Part of a small language model's weights.
Size: width 192, 3 heads of 64, vocabulary 797, 2.93M parameters.
MLP neurons of a small language model. Each row is named by its layer, matrix (gate and up: input weights) and neuron, and shows model dimensions 48-143. Each number is 128 + 24 x the weight over its row's rms, rounded and kept within 0 to 255. Numbers have three digits each. A neuron's up and down rows have the sign that makes its largest values positive.
After each neuron's rows, "fires on" lists the tokens most often at its 100 highest values on Wikipedia text that the model never trained on. A number after a token or word is its count.

L4.gate102:151137133142133076137124162136128124163121124094179169137113108135127119134101136124163160120130117120109152125137155101147149125095133142118114092140134162111163107161126125189142129110105146156142102131101162115107130112161148116158144148131134089140089125146133148104170134138118167119
L4.up102:095131098144104123119168154106106086137133160117116151100170124129127114115126175107127113106150145171160129141124103138156122100077101108103175062108109143105124141097113121133091137123104142139115143134131158130081090119141135133124144112164155122141100125125178145106155121105108062157
fires on: "et" 34, "o" 18, "rit" 16, "ust" 9, "oin" 8, "ro" 7

L4.gate130:125099159121162149148133128107113135105110114145158107115112159132100124109108124144133137115221153109119118102125169152133111117156135150113140138112183129129114124163129158125150146089107106091169116128153109138148158152118112166153139177157100120133150128115138117124157128119073112114
L4.up130:124130159135126115114120121151160106121126118146128150135105115144171144150115150123118144153131117102102141117127133146138168131144129120125150132123131105123077132167112158137153147132150107155186156099110161112136155142141133114150143130133148168160148102127049102129141085159132097149
fires on: "ir" 32, "im" 18, "uc" 9, "in" 8

L5.gate68:123095133136117114143114108121178101113140139108153071134138142043095126150097129153126094090155171122155141089123146126084110123083157162124122143128146130168111101131141158105119133103098150102128107088130117128134128132084141140157128149149102056124129146136139140134102134152138157142
L5.up68:085116105143127193086159101142137100126142161088112132091149157108142097121126083118114148139119125128083127159160160111110109116104159125099174108124173147125152110115139145109113147141137108070107116149139081148155115125115076136123148081110137111161151098119143123136106150069122091156
fires on: "qu" 25, "on" 11, "l" 9, "ist" 7, "ng" 6, "og" 6

L5.gate29:145129144109158087142143169148108115144122112144158128101100113132166128175174148127137119148113161114143140126166137103105135133105105107143109144134110152203122141084084112131085110125152127150138170124129121146119149099101107159126112146114125132134128117101140161128140071143141140102
L5.up29:115142170091142123176092152160119145103096135121094149107113152150136136139160159137166142173167139139181129106162156147128097138102146133122079135123108146150152115121158096100141137100079122131145125148130150110140137105142124117098113115128136112111101134124140185127126099123144133124
fires on: "in" 30, "n" 28, "e" 9, "c" 8, "es" 5

L5.gate61:123136102144157138123131105165177115164111113146079101130132127139126125162112151097160127147087150115131142195117135151124144114098151111118151098102154134103077145160144119146144140100089148153156145124088102108139133136154109150163147105132098103137141135183113165137135119139153128134
L5.up61:116169125095114135111152142156120150107103110110129150156097147124117148113129131144093144106082060152094096123146154069078175134096144131154101193162091112149127161128136139146141130121095106151154123158149139089166165138160106118139110101098104058122151135119132100150109128144136148143
fires on: "ubl" 31, "ou" 14, "og" 10, "o" 9, "ts" 5, "art" 5

L5.gate50:123112117123147093136126133120140106114129133130138133125141108166120141111091094087126115109116148107093145186179183157149183169141127178106125113150105125109098124129140118130123135135171137101114146066133114133174123105185137126126148170114189125188125151137157120109138124142088126105
L5.up50:169119109117124169169121083106099136106096110121081104122140110141146113124115105110080176172109133148165144163126100120137152144118122147096137131115144120167106105116141110138122124156136163101128114117100097131163132134111143147110112132147154166125117147131148144157133146184145110098
fires on: "re" 23, "in" 20, "ent" 11, "ed" 6, "inn" 5

L4.gate23:140115124125151130143169103107165130162136115128179133111095140081150122139117159081156055136140138157128127094133108109141094113134107184120135118116158123128136121162115080142113121106108107132139149087108093116118122127134101147134123137137125104121146117072138112105154110106118123147
L4.up23:131124136121141112135087094110132093101115125102124073140104124132139144120170122099100137148166142126142120140112115133172132133089153121144129173120126202159136133118142134127144120116128135126142106158103136124124185107080137122153114153117146141162114081137075121162126116117127151117
fires on: "as" 15, "in" 15, "ro" 15, "ab" 11, "c" 10

L4.gate51:120114153116133125129110119182204113146095142084150137137120093118134102166108129140124087138125173163152136188122113076098123139135144142129140128088120128126140104113135107117101103131107122144123078123095127156157126100150159121151121100147160103153142120121190153137133153139123149128
L4.up51:162133110139145115107135131138125113150131167080107121105112118129111142145119144150117123132155104127112170108116124126114086090083172080119171103182129121188140158070143147110131130124121125122101101149130151113146107090178134151108098133127124118105148119134088134114113144115158135118
fires on: "ri" 41, "ct" 8, "id" 8, "U" 5, "6" 5, "an" 5

L5.gate182:103120107144100152148133088082123100111107145157157132096140168148116097097144134131176171130090120120108130154163139103111116136127133129088128077138146144147119106127106095126177126109158156123100123110092114103073137111133122152136118138119165143144134136154163149152106173124137141119
L5.up182:113120138162149148114157133108154126163118181134123127096139126113123098138109183130147149129113121122132104102153183145164106145131117113104118145138163098122093129118161116166122147125147116134103134102139143117125154119115129132131143090115096131111122123139105158149135158163140138110
fires on: "at" 25, "ow" 15, "ear" 12, "amp" 9, "ic" 5, " m" 5

L4.gate127:136115085110125082175120120102132114150114144109132114092111114100139052135140110123100100102118119164109148099093122122118133145132186143163153132133125096140111162107136092071127126137101141129114119123125128146164158145147115123156126100080096129177102111128112126126128077123135091146
L4.up127:152142128079105153149133150133089141103155130179115164121109123112152088146106189142110129129106149156201113109109140122144162139108141134158131120074131110110139153139108099122154110119111155110123125166175115141154121148155141186127121156100103117121151075131095158138128134132125105178
fires on: "re" 14, "en" 13, "on" 11, "ich" 10, "ore" 8, "ward" 7

L3.gate120:177132126133127122137138095099177184163084139137063103111162169144123092172149112131143137113145113144131118109127107135118119166090187102093136103136131145131145125176095114152159112148110182132123108142133084173118103124157130128136151127126098129100148140120109116148094125130135087160
L3.up120:169135119157124127129070149111161160090138142100086133109113113108107120139137101126099139125112155138129128128115102151129200158109101163161121148156086146165119147112094132119117089110163149104143116173145112151105119132125157104114085159116154132129083097095098098124159132091117114118
fires on: "ran" 35, "ment" 18, "io" 8, "ound" 7, "us" 5, "end" 4

L4.gate41:111144118152091125111095125179159085146122122111096119127115113110170113114136060137127137149132136083137163137115092115125145119167115130151114127105090149147082138140080086149114141148143092142099125141074086163087120122110138121105106142141152140121124089102136104144139132120141113155
L4.up41:090175109088112177107179115155096129085121125135131115125098142123119120159125128111113161131101123140136121163121124120151120102088156133148159098161083133153117123125115141100133128133130138142110147146118110149191132164083117123167135133091104170132120127108186120094122154140160145151
fires on: "o" 19, "id" 12, "am" 9, "ar" 9, "em" 9, "le" 5

L5.gate113:111097140134125104130134125068119133134132149103182100132130119117146104085129104121110092135144160145121110153165132119102111120103134123143133093136158145144114160128103104087168076146116145157108129114123115129108155138120130112123112138092120167137125139125127136096110158076145132156
L5.up113:172122142061108095107151137138109162149133148167160107129153131137125120100111119144130098176146148146100152135135092127161120131100123131105107123091129122126142138134085140109170131102123106136106142123129083102115156102146124101122121128119113183115138140120135097158146137129092122163
fires on: "c" 31, "re" 17, "m" 8, "ical" 7, "il" 7, "ic" 5

L4.gate70:148125179111128087132135131149145126154115118156108098130130125135137109167089119112129117181136144152116111122155158089124149133133138133113141113103127149153124126170169170147118132115136110091115131129107069142132159141127154121194120159109152124148125114141104133099150139140121140128
L4.up70:109124142104129086167123136161125160145126141174144099169156117085116130141123151137179142139138152148109123147128167116135171184139124106145120141131125132129153120146127153152132160109092138129126121177117093134151139111124143118143164086123102095147061134113145101119133131152091118110
fires on: "om" 24, "re" 13, "ent" 10, "le" 10, "v" 10, "qu" 7

L3.gate141:106101158119126107139102100110119123155115146113138082160139125159146110120135106098110152177113118107112152167118158105092132110079102139125095145133118099112134171120123078097095153100128085132083152157130117118098144119137116162167140142155162108130133130161106121112119104140129095084
L3.up141:112095131130155133105126126141125135157080099096162173130129103112121148095113140122106097149109095137100102161172167081117146117132129156125127143135164104081137117146130132144166140140129133120144173118124128114086155127141128140145135111175115132119100186116112109101141104137102134121
fires on: "\n\n" 25, "ce" 18, "ent" 17, "re" 8

L3.gate28:088123110157113115114112119106171131113099125098108108128148167079101133156104145086103080097146092168095150113108142158134143153116151142114134109110115162142117128085096135132134153105102173102142077117137121135122143111166153168132131093128124131132150095129128095142101164070157088150
L3.up28:118150118158119122171063183145116121138112154105153117138131112094130134148144097098130104139164099152107128124128103159138162112152138093180099151107127146136107093128110158091140144155086150093132122089141129157099103136102126113068148119186098162132134138150127148137108147153095133124
fires on: "e" 49, "w" 14, "y" 7, "ed" 6, "ic" 5

L4.gate12:118147128144134121113111136077135133115156098103085102114133163160119103115141153084131133118125092140185118122135130125094153115132161123131091140120122128120120146147120131132165130182123171113127117094109118128089105123136195138119198119094145143143152140154141159138084106182191100155
L4.up12:109160079129153100118129142141147117130097104111152145169158124112123152083127148173177122144149125119151159147138082105103150094118109112148127185134172144107124086142138159130123166155135120128086137108114153112090127181114137140070111135141124105147096150123129139123129121122108161142
fires on: "ou" 33, "r" 19, "our" 12, "o" 9, "et" 8, "inal" 4

L3.gate129:126108121078115100126151138127128116141129120123093135081142120113117119090131172104114073109139138173083113166156148136132111105149131121090168168111128145136128143106131143138153127173109132158150181142131117122138149169098092118104159146133143113121136085068138071108166122126102155105
L3.up129:159146125131130147100085085140123121183167140109139122113138131155129102134119128107161149138136135125128137128130128151077125168127089182111112133149105075163111127123096143187145128194150107177107133179136122140152135108170155144168160107128172139116127098136136120158140137161145112092
fires on: "uch" 17, "th" 14, "ab" 9, "ar" 9, "h" 7, "ud" 6

L5.gate171:156109130119112116103166188115137157104117151134074094136154107112128089122153076134161115153094093130102114135167154072098133093087136151115138080147168158149093134157145125117124129109143139120106126101124119106069127154095137096156139141097129157089158148092129106092118150135167145123
L5.up171:127135087149095144147153174169125084113159144090095131148143118111128123147150093162105112089062115111134102122132143067105150144128143182106093138146136114131104160153110116115139117144122113148120105105103160103095143144133136130159173134131126131121166134143101116178092167138168136109
fires on: "al" 40, "ubl" 26, "as" 5, "og" 4, "gh" 4, "ed" 4

L4.gate89:114076141116097126139157100105120118068141098171120100108130145160107109133087111147107149101136156126091128154177145123149104121153097133113165113136114158109103138121144163105104134109102134091112104120134117150193121129099130108128101135142102139081158088147103108102113125138144109130
L4.up89:155122138105117116126118142145131118146097163108120104107119090126127142113096118146107128095147158110126124081153150113150132068104133146078144107091105110140127144108141118122195114140151166189113166111139114131159134150165153087170126156133168103127097143151141116134136126143146114129
fires on: "ed" 37, "ing" 15, "ist" 7, "ased" 6, "um" 6

L5.gate63:143135133132163141146115117135197136132127111155109136167057131108104144152068144130134117190112127110122129117131156063154165163135136098097141148110175134116084111145136094153150120108134111141152135123120130112095123136131123136145120109090071087121127154104091129122149111155153100128
L5.up63:128159124182108142105134127165149148128081112138173156136089130112098131144138135143167109111114124100155083144087141114158069155112118128130148135127137154122160121151133119128121105135065106164139151141123135110154116097132132126101134149070128056128109134133115175099111123172136127146
fires on: "t" 38, "ou" 24, "at" 16, "art" 9, "en" 4

L5.gate189:080126116105086109104153171039120092102092135139099109172085124075095127128113129088112121151088120114122151121143131125096088102141134141125153112123129114109126149144133113117162132129171109136109155158158111127104170152094111135158130112140122148095124111135118112115155135136103128133
L5.up189:120126138110114132126145167071155118108134163129146143140118133108087148141135145075099154137141127103124148093118143155131138120140070174112174133101118117130165155160144073105151143115141095139105115144139067109141136120092132130129114121138067121094135131095087130099143122138117117136
fires on: "." 96

L3.gate158:106090138121124178086133128106118161123136149135142119101101161111150110131088138185105138128136120088107083107153124133104137117133139122105148117138120135087097145136136169098152088144137108141106133135150080147126168135142136163139176153084146139110164098129146109110100137093105130120
L3.up158:126114161120144148107145134122137166137119144141134120113143131104131138119107130185122155077127095131119088107149079169120143131135141122135132138123121115119105107105145145113174086139139105158105126171151121128181131111129127152082168161116136151149147103107160112166100164087089128145
fires on: "re" 21, "il" 18, "l" 13, "e" 10, "up" 7, "b" 7

L4.gate68:129126140117121086115136140123095104145107129142099126153115127140158124115126078097140089127132158159095136132164097043156094089147172120121124136143145128133081140107129136155108137130141130133111140083127151152104112159117178144103099129107105116132080136153148120139145096124151101143
L4.up68:113119127149139135119163204136120071151137167126109185157108141096135143153128130140156106110120171134149158115094120133125149078099101123126149172149095133138096161119187085138158112123103092127119149135116124135119123105097160115065137158161092123165117129170158122068139126096172127133
fires on: "on" 31, "x" 13, "un" 13, "t" 10, "are" 7, "rit" 7

L4.gate161:145136144138139178102155153127128117148119135139087131138121115093150081178112123117131136094115129138115165097147103133084140119181160124121140130102136088096102123097110112146089141178156107122166129106165171068156161150136185135127133141156096145097135103098130106116110111180098152110
L4.up161:139173126139128139146151122126144153136161134145143132148139147111139118122109112135138093120169154049156164153127107166115126129127149153113095129141097139121149099124128133139128124154168141105112101116130111138172110128165094113088157128118154122143096128117122113195139153116145138079
fires on: "b" 26, "ack" 25, "h" 12, "ar" 10, "f" 9, "el" 6

L3.gate190:099117140112125086095140094106117108117132127165134158124119172083110139069108128113155131141099125148131129156120092084133126118102159110134158144150107131124105086133138179132147098115136143132127119144082119127133130192124135117125143083167123143139124140110139193129161136126154153118
L3.up190:100078117181176134131124137109085087161083066106139139141105119122151138131083169128131166145126107104096133102111132107111103074143145122157120107153157134084086135148123159128096095139105126128102099131127083127110137133111126143129129138116120145176122124132102173079152141117169114145
fires on: " to" 70, " ex" 14, "t" 10

L5.gate144:112130155119142109100121134089147112112091107153113146145108094121118128107130134108175127107123087141092089155123169084158119104117149136128156154102128132156120146139118153130118141124106116099086162145146074103109108168121099110147149155127111154129136054125149122098130114142152166110
L5.up144:098089134181098111148126118160114107114113104119141088118143102175088136104147094129143122080091151106134123211110107118147150111131128184106101137099151128134119164161104174168163118139108162110128128144141155091101135136119121120094123130151139121072125136136170172161096137141149107113
fires on: "iv" 21, "r" 13, "as" 9, "ens" 8, "un" 6, "ite" 6

L5.gate66:151117130143138125128152144052135130140128120126133130135142130121101136130164120134126154138157129117095107130131153087082143115102100150096142124163071080121153146162122065092174162119141168144078138139103073088160109110134100150166071139138152131103164095138140151096133109163127136153
L5.up66:164141126106123113116154153132119180157144106117100161124129104116115131161139124120142171139151116115084133074094156104100098134125108145125117125145078121138120125135129081179168121097157152132136138152053100142164100093111124088159126110105154128110130101150097115112103120127086135174
fires on: "al" 16, "ac" 13, "ar" 12, "ant" 10, "k" 8, "ug" 7

L4.gate13:117129138119122179136133096088135132097145125146173128121116124170110152161115152120092152152088107125157111099102132107142126086128124125119146096163117142147135214130120156060153114128123109144079154138156135192082154127116150115161120093145138123079146122155167157119134131153119125125
L4.up13:076128145129115155137162121127084146083143088122110124126111148116091118136115181114077121166129154138128133130100138149123119072117078129096119157134112140101116167141121145122156114105134125114140128160131091127126126160119138128143133141127153130099102123141113114134102139131099104165
fires on: "A" 15, "i" 13, "I" 9, ")" 8, "al" 7, "D" 6

L4.gate100:160142093096117107120136121086109117123100129088124103113146150107142145128120120141175111130190149107116134105084111109104072135127176167086135125121124112143119130143146103153115141130164127131121114142063123125142128102142112136146106139154140134098141147097178136096096096087176121097
L4.up100:164136104162131124130108107130121151132119152144119119144155128138106126159113161080142138122131098112112096031119092152120099126152131144137185117128148144128138095108164135152148151122124114101144091120139153115139115147167109085109131168140116142112124112091127103121112136115100109129
fires on: "id" 32, "at" 31, "ac" 14, "ific" 7, "c" 5

L5.gate157:126130113153195126136103133108091110135129125146092128128097104137144139130146126128180114145114127108129141141126138061160138132121152097138140139095134146117108156098110144129129115085105135155082120108072117148111120110137133117142109101109087145139147140128096153122148103145126080090
L5.up157:135108156095126144129141120111120130167106103149138118151177120096104121098129143127134103122136128086179167148115131117113058105109153094094116138132137090153153152123122153122080131098128150144158134102118083092127118111082101137123125122104127143114100124083083120170141131100173111121
fires on: "ou" 20, "en" 13, "im" 12, "ay" 12, "6" 8

L3.gate67:112180135112168122098144152120140149142127107134091148114153136112133123155131124098143115152117149173105122090149132123070067148124127143131183099136138083146079126086096148156130152132121118131121151141094105122155073156140122112150140121098139127125134145073109108090110124138109115131
L3.up67:055121135127166142126110152121132126129138123114159177125110116145157132140133133095160108118087101160157099146161140120100148118131116107129141117157139121118076149086144126154097162108115132111084164101095131074128103163148132084124123141125138085146125103116118137170124151127102098107
fires on: " of" 26, "S" 19, "," 9, "ary" 9, " –" 6

L4.gate104:154141153132119126121127162095130146130150140137157137122129188111123088097082105096132108072138158114155114100105142120115129099094128131107132141143143132148118106172113139140139106125086155055121094115127125117129100149101144119109134136103106123125165120155149169129138167143134136160
L4.up104:104134140138085138130138120126109136156158125086102162136127164118128102112119143087137110126141145105143155118106118125104107116109180115085137129102107108112085141119147141092134125126109164141153121141168118138123128138103152118114138120153087111125159147150126147132156149123138090100
fires on: "if" 23, "et" 21, "and" 17, "it" 8, "iv" 7, "o" 5

L5.gate136:147145153135189100121153166159136098124135150121120083146120142114146124173088102130108095133157158107104127136100147129147115143144109135129134114107171120131101153144090120117161120093124161087118135101135128113105143172107125132158130102138116125159090123105110087102136124085175159109
L5.up136:157177123092140112153138137142135122089184149129172149182107150120105152114114141135145095137133164157123179113115148102090160111148141106103122200186135170136152119142115111131138126079078140098150144097131131111116163149160111104131133125066100088149106089124109149155154133117151161123
fires on: " ex" 49, "x" 19, "n" 12, "is" 8, "ens" 6

L3.gate37:131125134147126143111127131121128170150145146126134096119145136108153096153159110147141156139121143086119186106157142131086135137143142144125162136170146118169118165120176131120134080099161093077099137098128137117111146133148075136100160136114152166147130192155108088082108155095163113074
L3.up37:129139118152118158132114177116119120115104123173114138157131136125145121139119109116147143161086097140121145094100103132117135151154132077123123101164170157161122134088132115131146128138152109084126076073134092144134153093146115109104179103141126118102142142153142111146167146123145107092
fires on: "er" 35, "us" 19, "is" 12, "ers" 10, "ic" 4

L4.gate75:116093106149139107120177142103106110108122157105157135165113145167110090141163100123165173108103160099150108103139130113115108162112125102123121131126053141131138151134123166128146153093110163118104089092113107083110132100149165098113121155138155132071126103119138140118127136142127140137
L4.up75:135146107112129107120169161189101162107121095139141121126103125114145147134148134102134106148119089151116123160098112112125173138115135146146119128102073121122107103144086153148094141110168099172149133104104124142126112126094125151154091145148145108172133118154180123131135146150156211182
fires on: "a" 24, "ar" 21, "al" 13, "ak" 9, "l" 7, "g" 6

L3.gate42:114127088125128130075113122120123125152074153123061108108099155075109093170134120170117115163155134132132125090138124105130087146138149135144142138131102109172089159139131126136107121141143150121153159130127121118106151144086110181131143147089118163110129129140120107129171117087117122117
L3.up42:134165075117128108124134123145083126135095111157090134114149130103096105137129130149108111102151108149179106106144069129131133166143137171156159142111123111124137133120131131144103148150153135095156128099139133095117120129105134168091160175118120116115140145159124095203156107098118129140
fires on: " is" 70, " are" 17, "ed" 12

L4.gate62:112110147129154100079119128148143128134121130068134175152125128141129115101120113104147111152111150118123122172112121107130181119128077124112158133131142118139089101109161094119101127150164138095157122113140172149110150122127120130083090112131154105122133161132150141123206130140112116124
L4.up62:099109109097103125096139125123129149121101110080159117179131103090108131138087045126114090077164114138129151112136153123117121098120106118141150109100119205119119103141157157132162131132125117131141131166118141130090147121148123161102136119155129089129156131120130132080146121126112154136
fires on: "on" 17, "al" 16, "x" 13, "," 11, "iss" 11, "id" 9

L5.gate21:174100107120134125114100138097116134108077166132104147124098142137104153103090140145168117107156145129155163147098130115157112095086122096112150159093096117095146123159147136118109150106121136125131117111083124106118126150115123134141108149122125110140123135092149174114168093132120119150
L5.up21:101124139113125132147123137122146097108172105187096115137127131060151107114094141100078109122161135149140134095109120141124158132126108144079169171119118115136142173144147113094144114141083163110131134159144070122159129164143136114114090140115101135114152099115091110137083119140153120155
fires on: "." 66, "c" 11, "ib" 5

L4.gate25:155101122135117140121086099092114171124177133098150129133139142156123125097151080089158152106115065100075126071107154131128113133141151103152087167174147148155174153134082156146098111134099121122096134119114156139126173131147103102128168117152141129127143109131156166128087141134120137085
L4.up25:073189148079103150099073078098125116117135124147104121120125150124106127156096140112136128114131147152135168144144134122179095089134188145149144167104128145147161132142128136132116136166135120113131130171151148137102134127101099132130108147120103141123126134142115121156129138137143126144
fires on: "y" 38, "I" 28, "F" 7, "per" 4, "A" 4

L3.gate160:154123133140144126096138096099135112108135141158148084110145167142071128099128127142146122161169150181144142163119150115100120124106164100123119082140129115127124140109090174176167151134130139139109137128142095103120129113126117131123133156143107131145121130102178155173142090092114131148
L3.up160:123125141124157098122117078165154095144109162133119106091128130136076123150141178140142150144107076124119142119163142105087140084153151097128125097111127151117143121093131094132148157121150140160171122094156145105092116146092153136125106101102120154156112131192142125142127108118174143070
fires on: "at" 27, "ear" 17, "are" 15, "ort" 13, "ain" 8, "et" 5

L5.gate170:115158041117134124104134128132135110102169179117130151141068118107131137147120134145120133167131147155151111123145124079117136117137143147127180082142114146130115120162132160135130192114125101136130122137130128145137109165139114169150135147145073098144175142143111103122135107112156126114
L5.up170:106153124112110133147138126138121129122191152132140120126101117105119118111077175172121167178155114165171132132130125116146136097121125124159158067155142114111108129142166146101141142109104117158121129147142148125169104139118138145167162103142130119138107150087111095095131096119120097100
fires on: "are" 15, "st" 13, "em" 12, "er" 8, "r" 8, "on" 8

L5.gate160:120103173160130178125101116142133170140148106132133119093098163140105110149155091118121128154172149118128140134091126144159114105103117121122178081147110113114156165147107162126092121119111147117110116116082127123104121157074132104103158121149141103120135110153147142073116144091142088114
L5.up160:162138119176139125169157128137112093172140123105134169126111115173152142144171102126138143085096146084114142169135099095074119116095144142095087108125142104139086128128075150119161117104120187074102110113117173144097143127130119134123175141140136102132097161145111124088126149148155103104
fires on: "," 91, " of" 9

L3.gate137:130168133144147114135146116141188103121140096129187163128132111106102108112151141139122129147114110113166115112155146113113095094090118100129180123125127154194079109150127111143113118129115105113066142193128124116121133119133110101119095142117108130132137127099125139132103160145093124099
L3.up137:120126138126101116110071142130082137139127115158121138125126135126112126097140149148125136097098131131121118094159134154153097110155161117146158126123084102139123135102132132105142144154127091115145138115102134126144117102143140143108146113155136164117139088133108143082114133145141124135
fires on: "em" 30, "ing" 15, "e" 11, "es" 9, "a" 6, "ed" 5

L4.gate40:150147136182156136128093156111096169157153115144061128084071131138126151125114109137140121108160166134103090153130106153144122105123143139103173117091112134105115137129137149106121112139144149089148115098096067173101088145129172109120100176139138125126102111131111142122126111110142090116
L4.up40:110160148132105057172134122120129154124086134115138112131148123145132102141112111094107111103085107115109159162151069129159151140149217106193112127103150117123114164130115130153139092136124153103164095101110123115105123096107151122121118072140111122107163150132149138103121142151173116145
fires on: "r" 62, "o" 28, "i" 7

L4.gate138:109134131103145107124099147135126156138132143162190123106148134112088164100139159129127133119143087129114133159140114136134171148167122157150145180178153093090121120177138113167152162107115120134134128113116132078102152101160147122116138082106164110164091108102142157177142128100124136083
L4.up138:129096138102138146126122138079119105144101178115154158116095176109092139151124133126121120156181150131126156086135175111112138125121150112136156137173106102139099122150155146151135149132122155118108068099094130144117170112121152125165119154101128076143118110081166122090160119120136135111
fires on: "un" 31, "x" 14, "in" 13, "im" 11, "ran" 9, "n" 8

L3.gate62:128152118122125125141116102087163122071124101109122119141143116136121123146132120147101121136113123155106162109135150103100160129158134129148079145143121111172181175118105116122143123108071153146111088172148142154151145138089129143132137123105160125137173121142144084141130152127139129106
L3.up62:129163130119078106156110178103129117152129134133102123174114116086138124139079101144125043079099141155096173113102150114143137132115130115159122113075151158127138152159165130140133087098141121146164057110087127124111174127130133124143137093129125145107147093130073142146163088126143147110
fires on: "-" 100

L5.gate38:151118108106149117115132106169136123136110140084175132144133128116118081137115143116115098142167106141168101097134138145127111129156152145121136117123151140110111102154144122122099103119117146116171165106142110120089096154142158151154147131123144144116126130122086113083172074075102126145
L5.up38:121089121104130120176127098110084107126150099115133161124131116113118128123105144111118138111130131087131158051154126133116125109121157140116143103137147104133151144072172130117176173153088127074079072135109129141155137158151128111133132145124084131118164118109074112160128114094125126177
fires on: "en" 46, "n" 23, "tern" 10, "on" 9, "re" 7, "if" 4

L5.gate167:111125091109110158123075148112131120141129131153116103134124126080133124111123140144128118132101125138112135117169174153095169113144151116098118110155167120136097175070107145119155103163088104133141139160126107147119113166117095135134138099112134161130088158127088115113156095155103126126
L5.up167:138122199157182143126099119153132134134132159092107124103142132116110106078107121115135130133150182124123092128147102130154132122164124120121145121148093061109100128125119158139066152127154135124168140132129121105146089157119138103149109122146167144127127123084116104094173095110138154119
fires on: "," 97

L3.gate13:150151167119140140141099147129110114142123119147171110180098149080088101075128122120136147126122124123128100132147139121131139121112180145105093168091108128155107113116103133137109151143110121113151132115138121145146130147203121170129130161101110128111149093126133127160182091144130110153
L3.up13:126120136127093148198089120120126116092180112132144133158094127110119129137098120089124155100164143121150124136118141115142178163151121125144118162088117104094089134143144129112113149142101111133187109117148098168140105140128141148116123119133120112122137109135151114147143124121141134129
fires on: "ber" 36, "th" 30, "b" 9, "p" 9, "k" 8

L3.gate175:128118095081117136133101119104131144136091118126168111131156144094142091139063145091158115134158149144146165093131124153159115147113133183184132106148125116116145107157106124169114134126163099132186143136117112137173096114130124139107173078158092095110147152133148110164121124162123092113
L3.up175:108124115132097153132144174138110124104145134086142171114135156144166135149096088100145130124149145115116133117158115119128115142171135154125087090106111131104131138149130128095150149127168124169115123087197140152132106118105113092152134131094149088159111154135162118161119151130106127119
fires on: "a" 95, "l" 4

L5.gate166:098119144097133161134101066151149113149105093116103150126124111155134108106159139118138155151146195082143143136172123143143121090112084113120141129127102111144090178121136136096113113113141137144121114121149119105118140148122153153134120122122131150124155123112136055099104145100129112111
L5.up166:095092138099148115136134175106109103148140121154074148124126139144112141120126122150111097109124141125142137163118137141158137068129113111107102146071094097107115166111135108129175167106105129107162154103165143138087153122120166137142127132180116146111109121148093106124145127091147108105
fires on: "um" 21, "her" 12, "ed" 8, "al" 7, "ear" 7

L5.gate39:131093155163181159143122114094143151151157118099131124149094121165132121152153170143162162137091138110081146112133140098135117132116130103140113168081131136145108116129109165115110100134132124140138108094109126145128177126159132138135144176156132110116148151099105131092104125130133126095
L5.up39:099107109228151134123129105104139142152144156108133162116121148157158109124112170137123120117099112109134170127119123136129114135094157124123105150065166134117108127147117156148156080133131151100101102107103117196134169137107136122145142135109136132127152118120109132118118114142134170133
fires on: " and" 69, "," 24

L5.gate120:117077108141131172066094116085115158099109140096147107141123156118118096122115099132132116124155108148122152060089113156121142097136107121089096161104102054094092120144126149117137126168140094116148118131169107118135109143128142138158126100146149064156152095143123128135169124132153158130
L5.up120:091141139107123114120074150104122132090185108120135137062135104117121122122132121134126133164206152129125123137157155143140168159159108108107136133120145125121127160114115129159119088136135091152142162127112108170111146130128086091145116139124112123142149145129108133112133104135119104114
fires on: "et" 24, "ra" 14, "i" 10, "ul" 5, "os" 5

L5.gate178:141151125139125152113107087151109104097159150164127099122144143107093097130088109134163108144114094106111121103128140132135145116149159118147124124136097099179103098106108111144123156119141154142180177115084100147090098129139137154091160102115106111100130176134163141153168130160133097121
L5.up178:097126172094105112129135136120120125143095118134102142152122113108147140110140137129133172188137158136138120148106131093144157118117157113121094124146155129143093117158122097156112097087128145125117117156137129135162139119132144110186157151138127136150077116107100120138165125152107110113
fires on: "om" 24, "p" 16, "g" 14, "em" 8, "a" 7

L4.gate79:148113169154166166132141129078137114169128180094127185132095146129125129139124138155166121100126135144109129099137127131096148087091146124067137147146090130157093119106128087109131165130142148137151104121152177131159124154169139150117162170140161072143123132141146157141103146135099092094
L4.up79:134130149106114138133108118074122080097146102125131142093117129110123107151128131132086122109167131126121080108153120138162110107151106154109156104133130117132123141102175114104146127128099148114117192188113103162142126155115129124139122158104130133116163115169090115143086125091129108151
fires on: "ul" 36, "et" 23, "th" 9, "ec" 9, "ol" 7, "h" 4

L4.gate78:107124133123130157095160112127125123125127129116106145109097182109114121121094120148123122120177143128133152105170146143150108102166129157104170108116107148171115145107133130105106132158161116119149112124121128131141179165105147141126128156106086102130133076104138092027123131131151165092
L4.up78:123120120076142147102175135153096153109132119149164145143154132147135134116131144101148130148190178136128090145158117136139127118196133154129159177165126109157111124075136121119090150143160084104156137139152123115152148123129142125089137099117128117148112103094143085123140110106087175085
fires on: "b" 38, "s" 26, "m" 25, "ed" 4, "th" 4